python train.py --num_hidden_layers=13 --hidden_size=192 --num_attention_heads=3 --num_key_value_heads=3 --head_dim=64 --intermediate_size=512 --vocab_size=2048 --hidden_act="swiglu" --norm="layernorm" --norm_place="pre" --norm_eps=1e-05 --positions="rope" --rope_theta=10000.0 --rope_fraction=1.0 --qk_norm=false --attn_scale=0.125 --bias="none" --tie_word_embeddings=false --parallel_block=false --init="trunc" --init_std_qkv=0.0254 --init_std_o=0.0 --init_std_up=0.0254 --init_std_down=0.0 --optimizer="muon_variant" --learning_rate=0.0112 --weight_decay=0.012 --lr_head=0.00573 --max_grad_norm=1.0 --warmup_steps=200 --schedule="wsd" --decay_fraction=0.833 --decay_shape="exp" --final_lr_fraction=0.0 --batch_tokens=32768 --max_seq_len=512 --doc_mask=false --train_tokens=343900000 --max_steps=10495 --dataset="wikipedia_en"
MLP neurons of a small language model. Each row is named by its layer, matrix (gate and up: input weights) and neuron, and shows model dimensions 64-191. Each number is 128 + 24 x the weight over its row's rms, rounded and kept within 0 to 255. Numbers have three digits each. A neuron's up and down rows have the sign that makes its largest values positive.
Before each neuron's rows, "fires after" lists the tokens most often just before its 100 highest values on Wikipedia text that the model never trained on.

fires after: " |", "az", "in", "ry", "er"
L6.gate369:080149121118148147103173145100140119132130124091123127129145098109126087133162119149097113175140132091137108133123115146110154132124113135134143152064081109117141122126142135113098159142079151092147095122109155143140140132118124135088121133107144120133139153179137130112141132162188113141127131115135147165127114134170116124116168076093133108152154113140153101151096131125195154115134
L6.up369:130090092110133159159173154128171151132146116110093128148178116137118105125150110119110115095120099145114162099113111151123147106153083154138124131127133107149128118112147118142148151165154125139143141146134176133161124145134166104157079098102102114167120163141131096096114132156119161144133134134091092150133071093094124135140090118139136101120104177157175082105146118155148115099100

fires after: " |", ",", "-", " ", "er", " de"
L7.gate331:106141107088113086085129141092128156133142137101119142144093106131115165122134113109128108171142087149131103128105113178197115111166094121131147154088131181083103125121162110155088141089095110091128128107098144096167155142141124088117114089125123130147118107142144138124123102116162136139135106148105139112101115147099105137139114117145118150171131097138137113148111170147133114122116
L7.up331:137106079116127053140129137136097113135129101117143121148079126144114183120130146091129140109170146115159159125158093096117154074164081122152141170116158162066129126156165129135107135115134109123149110147117142115131099146118142126117165115145152116127139131152106106100136099139154143111135146099118129138128117149106120132145111115096117149152124161146094126130125135171141162154181

fires after: " ", ",", " Party", " $"
L10.gate322:150117188093151119120120158142158140118153130105161106141096118100164144118157123160107094122122138131134124124124118153191118104162106114163150202158097097125151111122088131129098110108132086126177154163151131139137131117120164129130142129121129141127115108141102115098137112089135141090085153118145152108118123160146087091145134095141128129132162092153163113106127143084146123114126
L10.up322:126129153089102134147149069127129092102093140184116101105163111147105165097131124128122150130106113104150087158113134138132133126087128133161125142124091123147144109127139118165117124157158153124129156120107177154123114115139113131092151127124098181122071188138123115117111115136121165157128109178165125094116124128119114138161103136139126156138155156159125131113094151157115135149173

fires after: " inv", " p", " v", " V", " res", " sub"
L2.gate428:109091104182127077126127103110093143140087117126152128121095158115137132140148163108179185126152144075142168148126103131114125096125123118123145126143105138129171146103111098131096133139135167135149150129122088128121112144075115103064164137121123133156145141125169123145105134118127155177095115177116088115143122074148104140131136104083129091124124142152140130128093092131143131123112
L2.up428:095140124097077127149115111115096148140139100163127111094107140134160109120099119115196136153139145118117126174121133136102123158154159124133131124130104123137125193189126137113152158146082162121128169108152158101139105149153150102121130116164132174128142115147155165104084121155107127140102151163132118169170123099133103112087171095136125123123142122108145142119097140124125095122087

fires after: " f", " F", " h", " cont", " rel", "b"
L3.gate444:135160151126160143177137146119131113095099110146125102147115122142103175137139118122140143104113156142103112104124114090120105150130131132160200123105146142095145129090109176146111160132097119093141101119190105163126103137159166126163138157150119138103102180132101111122120169138097087113108125143101180146139172130119144095156149145130110116127112087138167135123085121082149095116145
L3.up444:142146130124117072182152145137100143132160182077124132125176134143184122094160102133122097112147078101124120145144167082093116100110102114118092114132143158132105133110168073132114157095121120124139171140121137105119092109116083114131103117163155118135126106098132158147135153136139153126124137127170113114137128109132118150098129118121150116125125193154122093130115133133129110111130

fires after: " L", " l", "ian", "un", "L", " E"
L6.gate474:094201124107129116150136098096149134144159127101090136147144100131160098127134112141118131149139132129188107183169163170143119147114124143111161117091135130115090103087110149147110091120140148129092131136120137105099141127086122117131092144105122127092149140114162167101136106123144160101105133126103136080155122140134160162107106114132155146080085104153144096156120168155165148124183
L6.up474:164117127152147134157139102176143082146136127148151106116099115157094095151124121165104150118140136114130130118148130117132126130140137120182110159127121123113167090137148106124124116122156162100142099095139103156113115100143141098076130111175152130128134168151112105163133131105112119183104152146139142137154143138107125106151165118082122088074122101138127166062117096140127115116133

fires after: " l", " b", "A", "G", " L", "ified"
L3.gate76:134178116138106149092130184079136139117160136098137119124144115163144149124133065181119134158128129169151124161149104125125140097137157148170107133133154108148129137085143104145088094147161128136134152120093075144120137113094129105084149122156135113117153107110156151109132152131123121086130147133125117118132142128157138125098145126122107167116099139115133110110111115114148170150168
L3.up76:105150178133162121158134142153160133124115133128088176085141115128119144156116071149131112126127123140160125133184082107116137124119115114095110117106097120153094074134135122146119120144134135160123119108084109137197100110091143118160198125144108128130117128051109127114183112181127142131159114141119118098152131134101104110134133141103184141125133147186106138142116120097154113121154

fires after: " K", " f", " S", " more", "w"
L2.gate348:133173107124145115123122156154147118160096097127128097125094128130134148107104133169146135136124127111160115096150065118120091142094090183131100114093138154123172182103114120127098109119119171092163140113105133131087128089149108143118170136142165113118091169119108130154127147105115102138172101139113123118106144149102123140147147135121094111138137157136121150179150098139154124132115
L2.up348:097172160140085141122119119071158145115145101106138130121168061117139110133159140083115144117110154130120120172117118138178127167131154160188132120182118088154141139135129156135147140149136128109108129123125150147098130103124133144124123103140139148111109097128160133138105182105139130172079155177099143123145137137103163110164154137122125118124161148075119161152089121150169108112057

fires after: " L", " Min", "il", " l", " Al", "ach"
L4.gate268:161112128188125147119134090133096159146156104108164148127109136123118119130164100085133167105159104127143102137126150124077123125138160131148126135112113139141133159142135133164130114154095084177135146102109114132108080156117122112119083117124077096113115152140130117145113126139126111145142156142125119093136120147101134135134150097152152162145148144158158153101116165112173111102109
L4.up268:086097141157093143122175074153090181131181136137178115142094113100146105167152110149138133124136075150150084131115151156121098078114159130175158173119154124151135141120147127171111099144092133162131104065161146097138115163133117098134114108125105099136120164136157114136121099135109127122119140139102100128110119145106144120109134142155165160110144103143134171095161145122146121130109

fires after: ".", "H", " T", " H", "i", "arly"
L4.gate417:161079120142152154152097156110168132125118119109161157166085119092135123098142146135111100164162157109125104135136162143131093087109103108097133149114093175110182117154117162141164151093159101149097129099159097111087112115132139099121128112119118153102089145132145110145123179108117140110153148126172124144127136136117141111139135161114150146111146090109113138114135137142138153154092
L4.up417:137121147137152091165156143077108136160143177135115117136089134113106134152118133133115149080112157135136106130111086078126087133128149138144126141145117169138109100108131109159181133092106118116159145111106137137130151103108158180137125101140173139136092142160113109116148132127125156139132089133131118086106129132132144123090091115139099173144124118176134140121130094081154086111185

fires after: " ", "°N", " /", ",", "ak"
L10.gate196:124163151101077130129118120057124134151109096114149106087151184133124126130120106135124122079136137150131136178093134161128161137086118125140118117125087109081140123135115124185142107119108124117151107153114133143161109154123117147099153095135113141133172100161126167170136159153131124110118142124109133084102082152091132135138158160121156104083157136128110098179130133143124126063104
L10.up196:117096107106107125125174136071120080138138104138089166089148128148144181172152146142109143119119097149150123120112112115114116088115176097121128124109124116140119136124121113161112099165146149184126169118084130154134186140118111101120157083117139093098089124150126133108138103132145126116104086168142118143106154170094095127188122128108164076082083146109099135117134155103120121147122

fires after: " t", " g", " f", " m", " b"
L2.gate440:090140156124104164157137142124137124132150152099138136130094104098123182123120139132079118092125126140136126148135137139121118160160141092131165158134138121132137135148159139112148113120167103103147149163094110189108131149083095134121189100088086152096095133129148098124108133123146085146142129128108086133083112121132124159162101149156122115111123136110147141145100123175122136148113
L2.up440:079155145167161060152136127140121106154146115136130142159114081114156126132151134136086121100120123153119191155110117142095121146135124101138167103146130173138160138134125142110139147180169105092132148119141089140102116100111119179122131115144090158125094159143140114144114089118088122121137142097117082165122116171133123127162134102163115124170167166110187092117115124170130119092108

fires after: ",", " |", ":"
L10.gate175:142134113101099118126125129075143124161143118176147085127142130173139148104112129111123123147108160134113107131109168115185107124124145150110144130139147101158118105141110155141115129124105142119132144138132139149105100122117132073136134098154078177106128079175115164088111073158144167095110133130141152099102140133161148087137111108154142132121112117130171133116151139129147130149116
L10.up175:122129116159149136130161102088132132113135142075100101104119162130159136123140151103127160112106094095136106102165122136136166112132118130127116177139163154149152112147115150130112158132126144119179109114151146119130083136158119161146111144139132131124142098151164167096163109151102181133112104124122102130152131133110078107154113129101149140109115168168123090139168119088110142161125

fires after: " b", " B", "A", " m", " t", " v"
L4.gate78:105159154126125135164089123111114135133087087117093071116136135088100129106161122088137131093152129145132136097096120161109116103176154129140118129135164095115162150124118105143121095142131126087137142157144127158146172114138104132131124133112083158120117109148128086154155122122172161121136127151123119121126108148121161133135171117123107110123091102106110148122100130136139120148190
L4.up78:114133117119181127137109137142092141143166126122131129118126125140149160112141151097143146108179116127106084149091155159154093101148146124147115131110150122116120155145140087107121090124120100108118133157092135149108126148079143102119106105132130186097150125107140129126130105059132137147109167128083149148158139127118098113108108141129133145128113130132139134129056160137130145169150

fires after: "-", " No", " P", " S", " Y"
L10.gate140:150075141152133117136111077064127104086115156134125151121159120158153169132115147077086129165117172111133156135135127163157174121145120163114124104164102124190099176147091134093105070110116100118130165161119144103147157134156132174121084131119102108135106120103089131158113158153145141083126112125116141122092119108137115149112153143145131103150136180177130125147115095124120141126121
L10.up140:113134116140134148152131089097100152104122123118161119165134149123140150124082125161096170147111138130079100097172135097123140107077102135126104126116137203131107141091177134130138123138107130122131171157157143111144153146108099117167120141129097140094104134128125136128103160173158127107133121155138113112115103131135126088150155102094150122144151112174087102135098102096126108144137

fires after: " B", " V", " v", " Wh", " F", " S"
L4.gate34:103121125199134159096155097108111115082120157127123095137153158128137141096138125098106125141119109114115112103140107153137107122128171143160168127142139138144182085114094151149161110152178128134148118112115082132106158135123103156125106141086167165101131128149132131109145110133102097106122177174130152134128143114168121129090113103156142115090066111124136078154107163147119153129122
L4.up34:116121145122126125084140119105149167112127092119127106102179085146130138170128097107123136130154136145157124153188111145154141140135112185171159140089117111141117160125075163085141081142111103162110195147110108125111138131094148161136128156151105164106154133118157126099111133154137119170105138167114160176152144109120134121155122137146181122148108105128092143091101127135099098169097

fires after: "w", "K", " re", " Ed", " K"
L2.gate467:115106124124131122117156125186136157156139149119165109137114132093169125148123135147145114117130187161118122122134126114137105092131141105150141096101137139134112138156124125128134139089163150118137099143121148138128076141108155111129135126120119117132108180110158134156142135108131088065138114116156108087141153097192106143133156128074131093141144144127092129112196117100152180157138
L2.up467:156133113134116134143159156129119132106149079089107105154162143118137112110145147117152136140141159147146118141120148161095125137129129140152106125109120134087152094142082172140145113138118157112121078120073126166127140113149152099141096132103115141136111120145162132134114136071101123161101168122167105166130112114152106191116124083154179130119130116104105163126176124184144107164100

fires after: "-", " e", "B", " C", "%", "C"
L3.gate492:143131164125091119166119141128119143099093160136108123131127114139119119147115128207124138098113126099113128116142133123124128138133131156070145138113100159114115132142119127187098122141113102088114136120116117124129123154113123146139169156134126155088089163159147088139124149113152100124121121138166143099176086131116175148120152099151166175134161138067141130129141148142099127141144
L3.up492:105119176141105174152152163088114130096129120140084099156172108105141102110084132085101126146142114140165126145160134115131133129147162159083091137156104097102100152153115132123106153115088109125103158132146105181122110161131134119129128127146154091127112120179105132129140167144145149120145135117140140097189139132142150101098121150127073144137121124119109124128129176117140150141143

fires after: " g", " kn", " n", " N", " f", "o"
L4.gate14:116139115116151179159119148132160160131123117095170156146116099144128186108163144122103110115152105169152151138117108153113174106116104161143139099163151091137084134103138112105148143112152138100121126150112143120120081104127131098162191120144108132106101148142092139134129116107136138155158143149093115161136132077111090140119103151164078165146162145097127156074074160115107110136145
L4.up14:145072123163097113125105142130139139100158113078132088130122152141131128127149135132089091118127141141133120149126154153107157149129161148135138173158136145164130118135140145100135133110109144118099111118114151109126178124159083156121146086144141109141156149115126086144143109154083129101089178144122122120140142148118086149139117130143098153110125120134133129131123101141148106110114

fires after: " ", "o", " C", "C", " based", " B"
L2.gate132:132124133103153167163136150114125152150134145149153115126110096123133117109115099126099112138124119109153149139119117122142130198175140115085143090124092139138119100097133144116157111152139161114076168139144128098084103112158113109133153139098135151163099124134177140142111161146120160104124158164147119096132101144125118113140132113132136145140108090116130099118135159120150122137130
L2.up132:142128152098140139180117083100111156144112103117159121151065155127140153118135124160114140157123164080133104096106117135112131169159149119153116095137132122119145131166084171159101106099125123124098124156145130123104128154156101087135125149158132122126115144143131133166148156108069112139153117134135093089155103139155129126126131107136096161132113101101116098115128152101138158114112

fires after: "it", "ul", " r", "ol", "urr", "ot"
L4.gate149:104114149091124084140112135067094134091160095165123097095144135128143142144183168161134170089106094150125140157133111104149093126128133180137115145120169126110142122127126122092110143133099168137140119145166164103096178179170091145125131107140105179115142147102103152123115130148084119117153165152136145129084102107105128152149125203094138142128129170166140137124153115159168157135140
L4.up149:147151103131137137112124126086092114141147164127147118122159140106123114097114114107121102125140114090151119173178104142113121117136184171147112147106142150157155107134209088158106153082137155128122134113116104138089129130138097139139131128145149121150136142143157131113121107088068153118090116131087110167146117110170154132150134159126129100146152134173110159080142149196131095112155